python train.py --num_hidden_layers=20 --num_attention_heads=4 --attn_scale=0.125 --parallel_block=false --init_std_up=0.028 --optimizer="muon_variant" --lr_head=0.00624 --warmup_steps=200 --schedule="cos" --final_lr_fraction=0.0 --batch_tokens=65536 --train_tokens=432300000 --max_steps=6597
MLP neurons of a small language model. Each row is named by its layer, matrix (down: output weights) and neuron, and shows model dimensions 224-319. Each number is 128 + 24 x the weight over its row's rms, rounded and kept within 0 to 255. Numbers have three digits each.
After each neuron's rows, "fires before" lists the tokens most often just after its 100 highest values on Wikipedia text that the model never trained on.

L16.down1254:126164123148134128140115129162100122131148145090143160082125126141107166172118135156100082129088126133174126146101120150123164100122110147133132118074129103121090132132135152143141142158173151158180131131125117128080098148101115080115152107191112113150139118109120107132120110102163117114
fires before: " |", " DF", " MF", ",", " C"

L6.down766:137150162136116179127118100117128161103113156104120162082154194133125126086125125178153142149150104123145122089119123063120137109160078125149124124152157157124127089128154109093139120140116149113141120127138162113108122153113126092139141133100127150137112131132155128194127147137181129147
fires before: "\n", "The"

L7.down174:145075148111101135127146130138124099169107148095106107138111125124144115050143142124105118077122126140103145119117110138134122123116072114127181141128126124116151105161149142150143082115107128138116101129137130134156153126135171097112098105159072135123149124110125180130102125129166144146
fires before: ",", ".", " at"

L16.down1245:104166127156142139109142146101109166102113137179142117142157144120098118108153104154094114136094146118122134119132131153129124097126137114172162116146139095087182182141174133104104123141097131139136147121116152173115126143127148134153094099135146110138139105114096146104082136120135093135
fires before: ",", ".", " (", "/", " in", " and"

L2.down1055:116104156169117161105144126118117093151118184126100155135147120128129144152061154122126117150097129122115136140102152120107172135120120111119132157126125160117123165095129122171134094156110126111146155168115143120097124158136158111134157149130145117168105118175113139088160117183128150153
fires before: " |", ";", " gear", "N"

L9.down117:188163127117103152165071156121150109106138123086090127150155127160130129130162129148090112134161116126138115172113104116102113181104112153141146160116103128152124125131111101168130100132107096094067127132163141093105131120159119166123182158095113125175156093130138140127128153089166114160
fires before: "\n"

L7.down1272:134148110122151153141100117126118118116149178147169106090139123155169124159114102127077171086119118123152102143076141079106145117170164125131107112124151123104106113138136131110115124199115134100079129114173093116123133151138154147142128111162130128128095139137178101120091080163112120103
fires before: " |", "\n"

L8.down102:139151170115129093134178109135126107113111098125141122074112115152141108132123113116205139126120109109092119153136154135111105170107125113085089127107170119118095138144149100147159113113112153083123130124140140104120130087160133155141162126119116137100078136120162129140123079148094123146
fires before: " |", " 0", " 1"

L2.down837:162159090101137184149137115121100118098137133108116169112122196136112089106099105101127154111122131104143132097128175124153160138125097167109098144101132131152119093127103164126104090170107164090155112145122153140155110117110118146126157124117163102149159127099135142109156093095174115110
fires before: " States", " Kingdom"

L2.down441:146154117159133160163135112125136130122168123100118100117174175124164096147154096067104097115123120134168096129147120159083098123095097114122146136141158117161127137138153138085127143148121126168167132145158087161122100126107130162161144166120118124150144148081119124130118092109158113103
fires before: "\n", ",", " ==", "s"

L7.down907:144120128094108166112164113120108128119140184129121111094100126149133140183085118097133111123149145103110144130115176099087112100115156162126155149130126128136161173148132134136155124170184128122189104093178121112141156119135131147144107122159117119118139120112146133139146170105154118148
fires before: "\n", "=="

L9.down369:125157108135090109096108140110133081163123144133099153105105133160123115109144104137147131110107136138099093145143156100115128160073148101124112129131133159143154143141136121109179113159149149096137155092144132139129151120142125172122139096126129064123139115096162136121157125139145105121
fires before: ".", " |", ","

L6.down551:110177154162105123129120134103113128128140129134159109149119125130102155110130061152128186141109138127114140129145146150066139128106143086143128105121128080165130164137075123149114119145134091110124127149125152104091138091110119113105143130131133140142155118119127082131073128128154129101
fires before: " 0", "0", " 1", " 2", "1", "\n"

L16.down533:143129095166144113084112105105115094128135131122108166140133124143106128116130095106082123089087122114095123152125088118158144150167081114173131113123132148112126140100121139167141091162112131127110109140126094114154141089176110146140072168166091144156130113150107125137164111182116137131
fires before: "\n"

L7.down975:084111155110140114130127105142137140141124128146101143131112128131139124118085125140086091128145129125177125098156135129141142088120131122101136086127105121092107070183088091133092122099167119123158098142150126136116170132125137106070123157158138101108108110111133162127115089151120106104
fires before: ":", " –", " |", " career", " ("

L9.down1214:144106111095130150114133066144124078144137156170119115140126150124154127083151105092154108131115079158158130156121059093144157148153135120110078132114115137127087073129139134153139129157130102129139117160139120133156151125144148130085105140103181126112127179126174145129107153105090094095
fires before: "\n", " |", " The", " the"

L6.down564:153137145148131090144109128171144143082085144137138103102139123154115099060084102097125129102107123150121142154116084148115128154095115121143167120128116161130146156150118088144113113141138130188150124109153146115113126151124116143130132119106108153144128093144152138149123130130129133147
fires before: "\n", "On", "H"

L8.down1190:146081138090107165141138124123154131120181146127133098073116137120124115128106131077096132112121135130130102141128162139122132143147113116163116109134129125093145120133143148128122131156167129115130120132161114130081159100150149148109123118122138093130104109115137114134113125147149125115
fires before: "==", "===", "In", "The"

L16.down648:143106157130131084136100101148144155154170134113151139153154151102099133127116136137151169104111143166159110131112102099103118122091153152131114151117167167139132089180156132087129126117120101135122157128155084118149142146121120119118069147095134125120161107152105123158124140118145119153
fires before: " the", " of", " a", " an", "."

L6.down737:123164094116150156153110141141130134120123137117153110129140125113137129129111105144090138107108134124110127114117066108116087098107108154168133090116132136130155140159157112108119179172189121101168098116207166112113111117129174148139165124127101126103136164154099122123141133075141144125
fires before: "\n", "The", "==", "-"

L16.down956:131113151128136101105096107142130088144119071115127146098122160163129107147152146120067105129182101127182125142158082156149135169155128129117036084115118114149134158097103147113112131154136140148113150154083110103144161160119129116120121124152110143133117135127153118142134118146117106097
fires before: " |", "."

L7.down457:115121159105102113121143130159108130142151109147126091137120142113151097112156184080114104116086134127103116113088156129130121112162132114115134075125136134129145112133168124115153119136132120152160083154128047134136084104143095121087129122170143147122151152134121159110100155120122136134
fires before: " |", ",", "gen", " season", ";"

L2.down387:153136132154090184153123104113151090089148161100114115134143146136148133148065109123108128116126114147144113107085125144120116095143093154111143113141132141110143114114142101129106133127177112156117102129147144102104192142143132188148084134121101127144164137167136120157085140091148104153
fires before: "\n", "==", "In", "===", "The"

L8.down524:156094119116164129095134133142127098113127104097154136205105077127118160087122098142095100126147143144099115098148125124149126090116112105119142139150141128176131131097107108118093129106110106145134107161180168121116114106114160097125095164142105077106143153140153107166120132121105115153
fires before: " |", "man", "-"

L6.down103:111135139113116114118148130152130125187136093142113126119105088137157098119097092123145089110083143119116151122167142095101121113146150110118078116143135104096131122166157148193158104117083103123180158193106135170079135096165139132144144126106145124137061093101138113144127150119130139116
fires before: " (", " |", "%", ")", " mi"

L8.down248:121133085194135127118126147099085156120159151120082153137169151133130140113159140153127157142147121128184127154127119149148143127147097162122130158108120125153114111090126133129147119127127138114054132097176111124143116104140120160156146085106180115174108112159126147108142152095117119159
fires before: " of", "==", " ==", ".", " career"

L9.down76:179120124133136122160106069117139166130133128169090105113112140158107120166123105069102120118184121135152107130125151132128132103134108191128121124142095048141095180113134137126163154158147131127061096175146185088097141143134166070144104100130127122125093184143166094159110117167108126150
fires before: "\n"

L6.down905:111099103100148139156159097138142139145121122109071078116113144124149117134102091098138137134106112151148123116111134076105144116119164104118106077145174141164071165121130138149083146152133148117119137148146129112116150145098112141118133113143121139119090134115107110103139103106076165148
fires before: "%", " |", " m", " ("

L16.down1198:122125139119154110096136113157138125125090119091103097140072112117126159124158139139126133131087114096111137110128120180107110146158144138122094113141116135104159190122118141118130166101098132186187133134098151093102109093131130111146156108119113147107133150137171153152133128140145136092
fires before: " |", "\n"

L2.down1236:137172112140151115170119127158129153121136137089138119070124094118109099116152110125119158112061140140144137107101110140070132106124114121138107124149136116132116099149124068122131117169126125119112119135163121092157139118134093152116138122132131126139147095165152116117151092109111187097
fires before: "\\", "0", "1", "2", "k"

L16.down946:197129108108149154151146137128151110072163139144098167132160127168101151132141142145113136115104082116113125090119134139085128128108152133098115118158128078132132200142105128148117179139159127158122146152126113132147106133131131131126142124128130127125093164156163123138100101146136118115
fires before: "\n", " |", " W"

L9.down578:136118123134131114154080156120113113137152131094139109144123175178135124161121091134114131187119092109148068112125123114144108117121094137114128088084104133156101100093083185125112156161126126112112157131102087155098152171131111114110180128126158159134145125144191124117142165116130103137
fires before: " States", ".", " Kingdom"

L8.down566:114106112112193145120080116131158129124115103118117128134120080137098108143167098145130155117149133131081093152081103115148118144140116168144133153094155099127099149104121139147136128111123116109158108124176121135103096160119135100188139118096083111193155126119128174185115168125135137106
fires before: " |", "0", "ches"

L9.down886:143110154132138112119145151133150167125122162117110143124119147068163117127107155097167092140153103123108112127115116167115103113138139145165108141091109102126153153137119126140156133168155139130117121087197143185095140165115118121182146110138118195123126133140155140120127104112153158138
fires before: "\n", " a", " an", " the"

L8.down1043:100130134173151168138131067081098142158139129133108109113135126121124137095112132136130133163133139163125118106138129085150117112169113114169145125116120130122144099158144107111131158163109154138113108137160146124125166168081159091152162106117121147100135146133129136136168150156097149139
fires before: "\n", "The", "===", "In"

L16.down384:141148124172108166154114132133120122067147080141132119111133125131156123138091135132109124112148123109091134123139176116106132178069126124149098101089158139124131100092123148139184125144138135103068132132143120147140133143124185149138160090126160086116103112120122145111120116131141100143
fires before: "\n", "or"

L6.down475:103113137152169142140156113112122108159098121131152146153137127124136169080105161118118165134152059114146122123132089134119122085112141115125120101097157117154139138183129152148103120139151109190084115114099137149098095103116156119162127152159103139146148106145133139111198152148130158129
fires before: ",", "–", ".", " and", ")"

L6.down153:132128101134109124100136149134116127106127084110120172117122144133127089148113126090146116109075172118093165142102168118096111108122165131096131139092102109142134093164116160126140147151113112103121119152128122108088188135158147131087130119088145143078100170114141136142123162119057128137
fires before: " the", " /", " |", ":"

L16.down593:124122110113136109154139160108120128112106160150148105118130123154127120075147145151170178132087086140070145154135099132140095116104129148141122106160108117115137149155095107120135129153161057127164114123115142093154113123133154182123113143139108130154140101095128139148099111123137148147
fires before: " |", "\n", "\""

L7.down394:124145099119124143136121091121138127108122116107162151133124148168102147109104117109149113136114123131140109124103147125113113132120090136106072142113141088130096117142159102142143182160119089144134137175157129138114137098135145146100099109115107148126124069144117135149147122101135102127
fires before: " |", " (", " Released", " was"

L8.down436:110134162135118151141113138112108156073078122108140114142124106098131111133155118112174111118110096124145130093141113106119112152114131115154125106113109142119117186134117153155147139147149085135152116135160131094134144090058123160142136121138108140136116128152149133108088147149115132105
fires before: ".", ",", " and", " in"

L8.down677:093148125137124140136141150098110133170120137121100129155125116103123127147134078086146109141112119091131125132161133142177128122165048110139118119094072196121128184130128115093147163104134137118135107175116115111127142135182133190135137130146130174156130119096104132113149097090110107126
fires before: "|", "\n", "-"

L8.down823:107088111111151082130131117143113128155071120151118163151112137118105153142127137122167124120137102098127148121104114145146142110133187095149121117158155114143141144131097134136106099154169138098174120136115140127110142117102173132169090132106098098099116135117121153112156084093134122145
fires before: " |", "\n", "″", " 0", " +"

L7.down879:124142125140176141138166135126142128135147091056105160126091133138150134131175163158127138127115143158121118095135098142145148107141108106114142158120114148138110138140141078150143130145103117167117136140131118109063151115129150120089098099145115150137129113092139126106125080090143122129
fires before: " |", "1", "5", ")", "2", "3"

L7.down842:139162166102125148145203133119124091137147091126126169158142134112097132131121104119119105128149104136131116130064183123110124150118118137131123148087143133079118153096153129126135141113121167125123131134152112130129125129106121152145101140105119191126098101097136165154155131157141145121
fires before: ",", " and", ".", ")", "–", "-"

L9.down173:092139118150121168154149133132160121096163130128114125135143160148111133130136145107134120115148132121148122108104099113091168092097128121142153104114123181106158123107160120110130105150130171143144117128152071097107151112111140093165174094127153147158098127131187118126138142120186097132
fires before: "\n", " (", ",", ".", " in"

L16.down227:100122087136120106175092156168112082127163124149141074141146156122091110111100076124166122154136141094127156126116164144109112135104098118121160151106131124105142112154099135102121125154161090100155113150128110132115147092138158160122157089117132105100115135144139122177096134136153131134
fires before: ":", " |", "|", "\n"

L16.down153:115145128126175122097114145170147124104152140120124140108123122124119139136152128123127130125161113131109118146139160084137138143121155122114139130137158196104115071156127162127078120150126112162110120131098120144157112153118132099161098134096132151110137116128127154146097137142152102155
fires before: " to", " of"

L9.down847:118159105126064142142150122137122170147175137123140152135078150106121129078151163156113109122132123132133144135153126117112112143137130157131143145124145090128108140114091166155141109145095148144143117159173142110114193120142101115119073131142105135145092123148119166160138095149155168160
fires before: " |", "==", "\n", " of", " 2", " =="

L6.down1204:132131114116141114071127147153129117135107151138093086178138152142106119156152158130113104105110130120110133139133127114096098136118118159129116146136146135121134147087146167140148185126108138129125136179154113107113140130113091134123148168110197153141142093115148126161136094108134143151
fires before: " of", "-"

L8.down278:131174118118140083084134115072077088132118099134134095148127119125125147124153134134153107155139110104140120156139116108159128136160172137091092125105117167080072127138116140142148091146104113119115116106164161156109159148151100135095137163137086123152126107118175112130083146135140123115
fires before: "\n", "-", "|"

L6.down22:086146140114138120127132118139093114115150086134090132118146154118148086130163120101128134129124118099143114171119136158147147147138137125096075139124100177114103148157118147165122137127130160115101113124108160133083171130126147094151074151145163150123131108143199126113140084130120133120
fires before: " |", "ista", "–", "a", "N"

L2.down966:159116147141113150151135083098156124120140167109118099153152153085180138140089104152096169135122120145124108074080129116136109092143097120178140119116119158132167108093173146116102116143179104132135107111140143146097192109155138174133102104140112131122136151146124140140136162140151131153
fires before: "\n", "==", "The", "In", "==="

L16.down661:156178094091139137115096148101146114112121143179121189121076099150141113141166144122090055121155115172107129111161139125141068085139126090155132107151139137121124110139120192125144136143150145139137138158148130117138081147097120127140104148126133129122135134131108106093140177138112088152
fires before: " of", " in", " for", ",", ".", " to"

L2.down984:174144145114107175150115123081143121129114164122148099168118125115158097127072119118115114111165128108174127122137126155128096092129117148149144139141117128151136150156131167167141151144179083122139100109152164106109148134089124123129104156143129117135158153131119116124120126098165134169
fires before: "|", "\n", "==", "===", "The"

L6.down452:128123108114129077142151144121162151120078142135097111103120134100114144126122147089130149155115096160116160106156123113142117114171144098086106152136118167132076120156125130119102190191128141129131103130123112140133115116079120116145135101133112120071111147171111110113105129111123118143
fires before: " |", ".", "\n", " ("

L2.down692:179140159140134132123156127147098128132101171113144087117129091145157152131103149111149149164150132060087143150125091097135110139163165115101127095163114162095121117110121093129128115169114135108115103089110135109150135163176113107121150174112145135163122109133145112103101109149131141117
fires before: " |", ";", ".", ",", "th", " Sports"

L8.down292:117097128113154130136136121123137112126101128124142117142149088128174136122132145149157177141144077138157114110122138102141099170150128088166136115133133138134092148113155169086129109136104098130126156145146148146112110146137138140092117147152121148120111112125113151123174141132114130142
fires before: ",", ".", " the", " and"

L7.down542:133132109166077147096103166133141137141141133120155134127123162173126105106152155132128137116145117121122150145157133109137150111159125106110133164128119127132110138122130131138145132174126105119133130194140143073118127165161110121182119107099154100187163173138144090112155116175115107143
fires before: " 0", " 1", " |", " the", " Goals"

L2.down582:170143153147089123136120138167129141152148150132107113099155148139130112150074140109151122131124166120110129139139132098168179113102137141120139157088115143141132153134152097078123133117135155137157128104125146138104127145106159136076108134119123138114127174144129097099062126123128095121
fires before: ":", " |", " in", "):", ","

L16.down165:129112086106109125154103147108118132122120151132180117140120101129136143132148088138111168158119175110139131139101180099176136132151138163099143122119111186099138182106080077164065114158163118112113167142137130135125126157155127118113147107101125130145129123136076136127123132137110160144
fires before: ".", " 0", " 1", " 2", " ", " 3"

L8.down345:131110097116124114107130137081107140100091122110127082141129169120158139133124132148107120091172111124151104105115157103136157122118161173101104083154140131145140121112122153130128146098120108083129135130107108127161161135128121135145095118139110097131123166130180120093134086128091164113
fires before: "-", "\n", "|"

L2.down778:111154129106110125104072096119099145103096109135094085104148115142129122138122128100119148097111095107104131130109142101112104127140113131124103106163118087131120153138120119176096137123107117129095132152154140141127142128123133156148119133154111141130145162121156125060113126113112112162
fires before: ",", ".", " and", "s"

L6.down936:104090127106140084137167154134092127124134107108139124114129159120103134157115115127161149144185118142135151152106113132114138156113109104153122146143144122157111129125123110094124126125126074096065110112119183156135096116169137119119134121163131141114111127143124087155141120105126155104
fires before: " |", "′", "″", ":", "."

L8.down1239:174169150132164103147123138140119169123120141166150170139193124131135163123131149144119161123082156109169098124133056096165123124165108102150136160141127127084115073140121104139147107139151129142143079124114083112134129107129116123140128125138066126161122115094111178123104151152156159101
fires before: "-", "\n", "ert", "\""

L16.down161:142113091135112131105123097157104123116132133126163175142108143081164094135147141110089126163115147149117132107089132126118133156104130130128190129157101115159137130114123126132123152150143093113083160128133122112109118136147165077066102153122123129122096145141144124121126141122122153141
fires before: ".", " |", " .", " 1", " −"

L2.down231:152100124149138146077126151082104131104111144153099184113131143125181189136106094092147104118076110112150160129169146099123123084156132112143076128123125091099110108107112129142114118122133120129110119149127161117105119118110156140104121127135135140135117101115178097101171122079139147093
fires before: " |", ";", ".", ")", " SM"

L7.down499:098136131111117118147144115090157086126178125096163108123126100129150145163106154142119147093127112152159165100107086151132137158162137131182140157126120137136118137174093144111125146152185083143115108146098134130127103154121160110078096122125080176110145117104117144129144113107119149069
fires before: ":", " ", "–", " |"

L9.down903:103129109138144120155108170128125133146134114121142138091147128151138120103101090138093124140146137086103121126084126145127139110139082186145126077115089107125135098139150130114114132128123102156115085128171121145120187103125148101113117137129106127114111104125130136093126081113120144134
fires before: "\n"

L6.down141:118112139107113149132148141097130136112125090148117111122163066131132112091148099110140123130135091175117131136093126121095128107145110131157126078140114133080124199114153182140135131148123119110203112146135147119099141134103167149124127141120142135092121118118118159109116146152154119143
fires before: ",", ".", " and"

L7.down1278:136108098119097111145122135139111126146136095115114141203129101136112153147124127098106103100124124093162156150157113140121144132121080088127099157132089133123139106116156103178138146141070132089114128159128126125147133119095163134105139114113167117174082171144161121105136161138154098137
fires before: " States", " Kingdom", "."

L9.down825:174128135171128131121135121113130130121115103118145158150133141131130089128139131172095094101102185128151125137124118155116137122102153148131124122133126124152155123124138154074109160115103114164174105126122122098091189117104112127119099097086118085117111096100125148104145094182156100155
fires before: "\n", " Championship"

L8.down853:134106169152127174113119117125132107148160174142150115079069118128155086120121129113133092106161058125115123162100193132096091175111115167153113133126145109126123127114110113114129161122164125143103155170179126150133157141136141101083138146147114135121132140141109117173125093155130153152
fires before: "\n"

L2.down369:127118134126106162118095091143148101146114172127122141124121143094125098151088071103127103129194112135158081160103130153105115130096114137118079135110163097175118128148154145163157119139110099126113118163132134145119114134119087166153081128141147118094117119126140117120122097137129153129
fires before: "\n"

L9.down601:130102139110154134105139146136106105153142135136125163093090140159125139151132165160098088120145126121158097113171133122148103141104119130138143158141111124149119106091136120120096100143107113152156117117148140170132116140112154126145150139148119117122121133138134115106169134151135135123
fires before: " to", " the", " with"

L2.down256:139129154128109116155116113131176144112133139112118117151125109104142142114158127160121117159146133079131099089127129110102163143143185149154126149173106147135153102150168125129163148107141085109144148140123113105080124149122144126100107102123122106148132107140085132114121107087063140120
fires before: "\n", "itime", "aged", "ini", "as", "inity"

L2.down337:139104117128152134132151086119123147127158157093185105129171084164135159123138144189089113151106111141117150153100130159128135154156122123137159127158151117168155163117144165125123112112114095136076150152117137167102181117103171127140099106110145088127139130139122089107137108133151156088
fires before: ")", "–", ",", ":", " Peters", "ña"

L16.down154:141146130123106112157138108129115113097129148098117105163155113166111140138105153086118107149091113155121135110084080114097148128118131123158158120071109118146116091123112142127146127151113114116106118136144124125109176091140111145128122149131159140120152124111105131141134119157079129119
fires before: "1", "7", "2", "3", "0", "5"

L7.down59:131115188115134145074142078089166148125169095146166147126101157137121073148148102090129086150156124137116161126150160099158161114134177175116172151138134124147160117118155147149115136119164133134122097146154182108132123158162108138128123103105152088104122161148111145122100127155112124145
fires before: " 0", " 1", " Goals", " 2"

L7.down431:173117104133100117121170075114106126144103147110096104126120120129138153122158137115104131095127121100114156134094136093126157100136121137124066144142176108106136149108116131136148134179101109090159112107068146125095135117119089112156082117128141230138100142116169124126154166111107112119
fires before: " |", " (", " and", "\n", "°"

L7.down422:163138134127152099106123116096126092085169108131146111148085104160101128159154140127090118140163117106116112163127114130110114097088147127160118114084085117134162079110182126126163147144097149175106151140138130116094182151107119114132148151115131119132113156118118125122135133111123100170
fires before: ":", " |", "\n"

L9.down713:116148085115116119089140118134113120111094194102126176158120105168128129147119185104149114125122176173114117145096129096108165111119123153139094130123115135065131127119081074149126122172136188134129117102093098114141138149109120140106165131146185154130134160114115148172098110087165107109
fires before: "\n", " of"

L16.down609:144160109085136111131136133129148095157084157148121127155117057130117102094111094151117090133105055136125142101128115145120114091078153159134155144147177146084159158095154141140159128169108197155133094122167114156151116087141140101137087117137133106169127114083122143169120143123133153162
fires before: " as", ".", "ol"

L6.down993:152091115125162129147195126141108117122103102087090136114141142099125153137129125158112154095116095126165122104106080055110154106133116114153105130147153162125123140131119162126144127155134164114147112147098109151162120133085099140117101125115131173086139128122129197087125119128119151161
fires before: "%", " |", " (", " m"

L7.down711:157140120106136149172159145139111082092111137136096156091121120132143153085105168141187107135135139149141139101138109095093134088169098086134144156133100111157094075093123083090125147142122127125125111148157140129155153143097116156149167128136127187091098124101138131114113129161123133166
fires before: "|", "\n"

L16.down208:127103142126113155149127117150174130121152164092095124143105124141103078128156105143125116139085158139122146130132130159186124092103067161163113147149119091149159129136144149102112151130094137161124101112125156128112135092147159108140103143123068116177075151149142115074109122114148166101
fires before: "\n", "-"

L16.down449:143131160114106099145123126131122133125110105118132092139126106124089149110141178145164134114123144151113141144085097158085186128110150145175118156148139149071093134120106126144155073141153116100149135151175188133121178117133147165135110117136126116123096116145132176123139121105093132099
fires before: " (", "\n", ")", " |"

L2.down40:184113155083120144154105140120120111110120139124078141109116110145141139117114163105126117178133105098154102147073073137131103080139166126121134123131087131171095121136124121146114090131137114103162172112118144143095130119141102129111140151200117124150115150130139126088133121111080157088
fires before: " |", ":", " life"

L6.down1037:081149115079093194143145095107129149134113134105106128137116136123105109095117146165122079096116107136096187095093137142102150120093133135135102121159148192109116151106134167139105132171142145136130134132114114174128173109113148113114113153125148123090154110122156128128188096105126165139
fires before: "%", " (", " |", ")", " m", " (+"

L7.down396:149112155125129117103129110133119162093111099134148117143124123158134135196133092141109160141102153106156136137132156151110092128147146158155106129144129112110168103147110111134151141085099102131131112141140142116140114177150123141127123147136148114109126156097130116093087122151087103110
fires before: "-", "\n"

L9.down255:091056131108153152142144089140123111088116106111110138113137116142121128109123109140128131103142064134128131123089124145160115115131109120142131110126147124136142109108160199130153127120171065157151104142152109119133088112137139111151073171151105162115111080123151169135145117128129137133
fires before: ",", ".", "–", " to", " and"

L16.down1066:113120177130112121105156126130128166118088127157152080180128102124135116160132107135144158139102137132118128098150114144097131143161075175114122126172128131115122159114105089160172209145142151128103122127135152174090166133108148153113147118120110133114111114170133157116158110174125106126
fires before: "\n", "-"

L8.down1091:138142159143116148148143117131166142119126119119133107133131125151126134093100137151131166139119107135118131111106156078118117130160066154169158121129130174142110109120135090116120115143109160116157093098104122130125114144118113101121137121132172123117117115111057165141172133137122120134
fires before: "\n", "-", "The"

L9.down1250:161105090100143138183079180143170142118107097097125073083137111128125107149077105102108163109120103137131125143120190112105114146138135157178138084105128106123124099132132171106140129123145107082162142078174103155146125127134085148103098129154151092121151143113172134138143124182111113148
fires before: "==", "===", "The", "====", "|", "In"

L9.down62:162108099137118109156129172048110132116110149105120125105129116127106134139092130109082134131146071100113128119084114122159137097159089130122115159148149108136127173125114127144145095165128098177163160113110137134141114136112123136140083146077108128105132119172130105124131097124127105080
fires before: "\n"

L9.down837:124120110140138127102128150117082114131102124147149146167123099179132127120133131101130086147129134128123158144116140104120154112131138115126101144122115123168087106128143135170148140152112132142135098137120139096127122117148101149091106151143128182120141155122107116140104129114103148112
fires before: "\n", " the"

L2.down971:140158151132166144122132150121155110115128125131141120148112137144092154158153153135108107149136146094117118130076145150092121129126085156145112103196074093136142125151150145099127136147110123112112085131178174141119142139124150105177132125135153108155151143141136150187120116133140147176
fires before: "\n", " |", " of"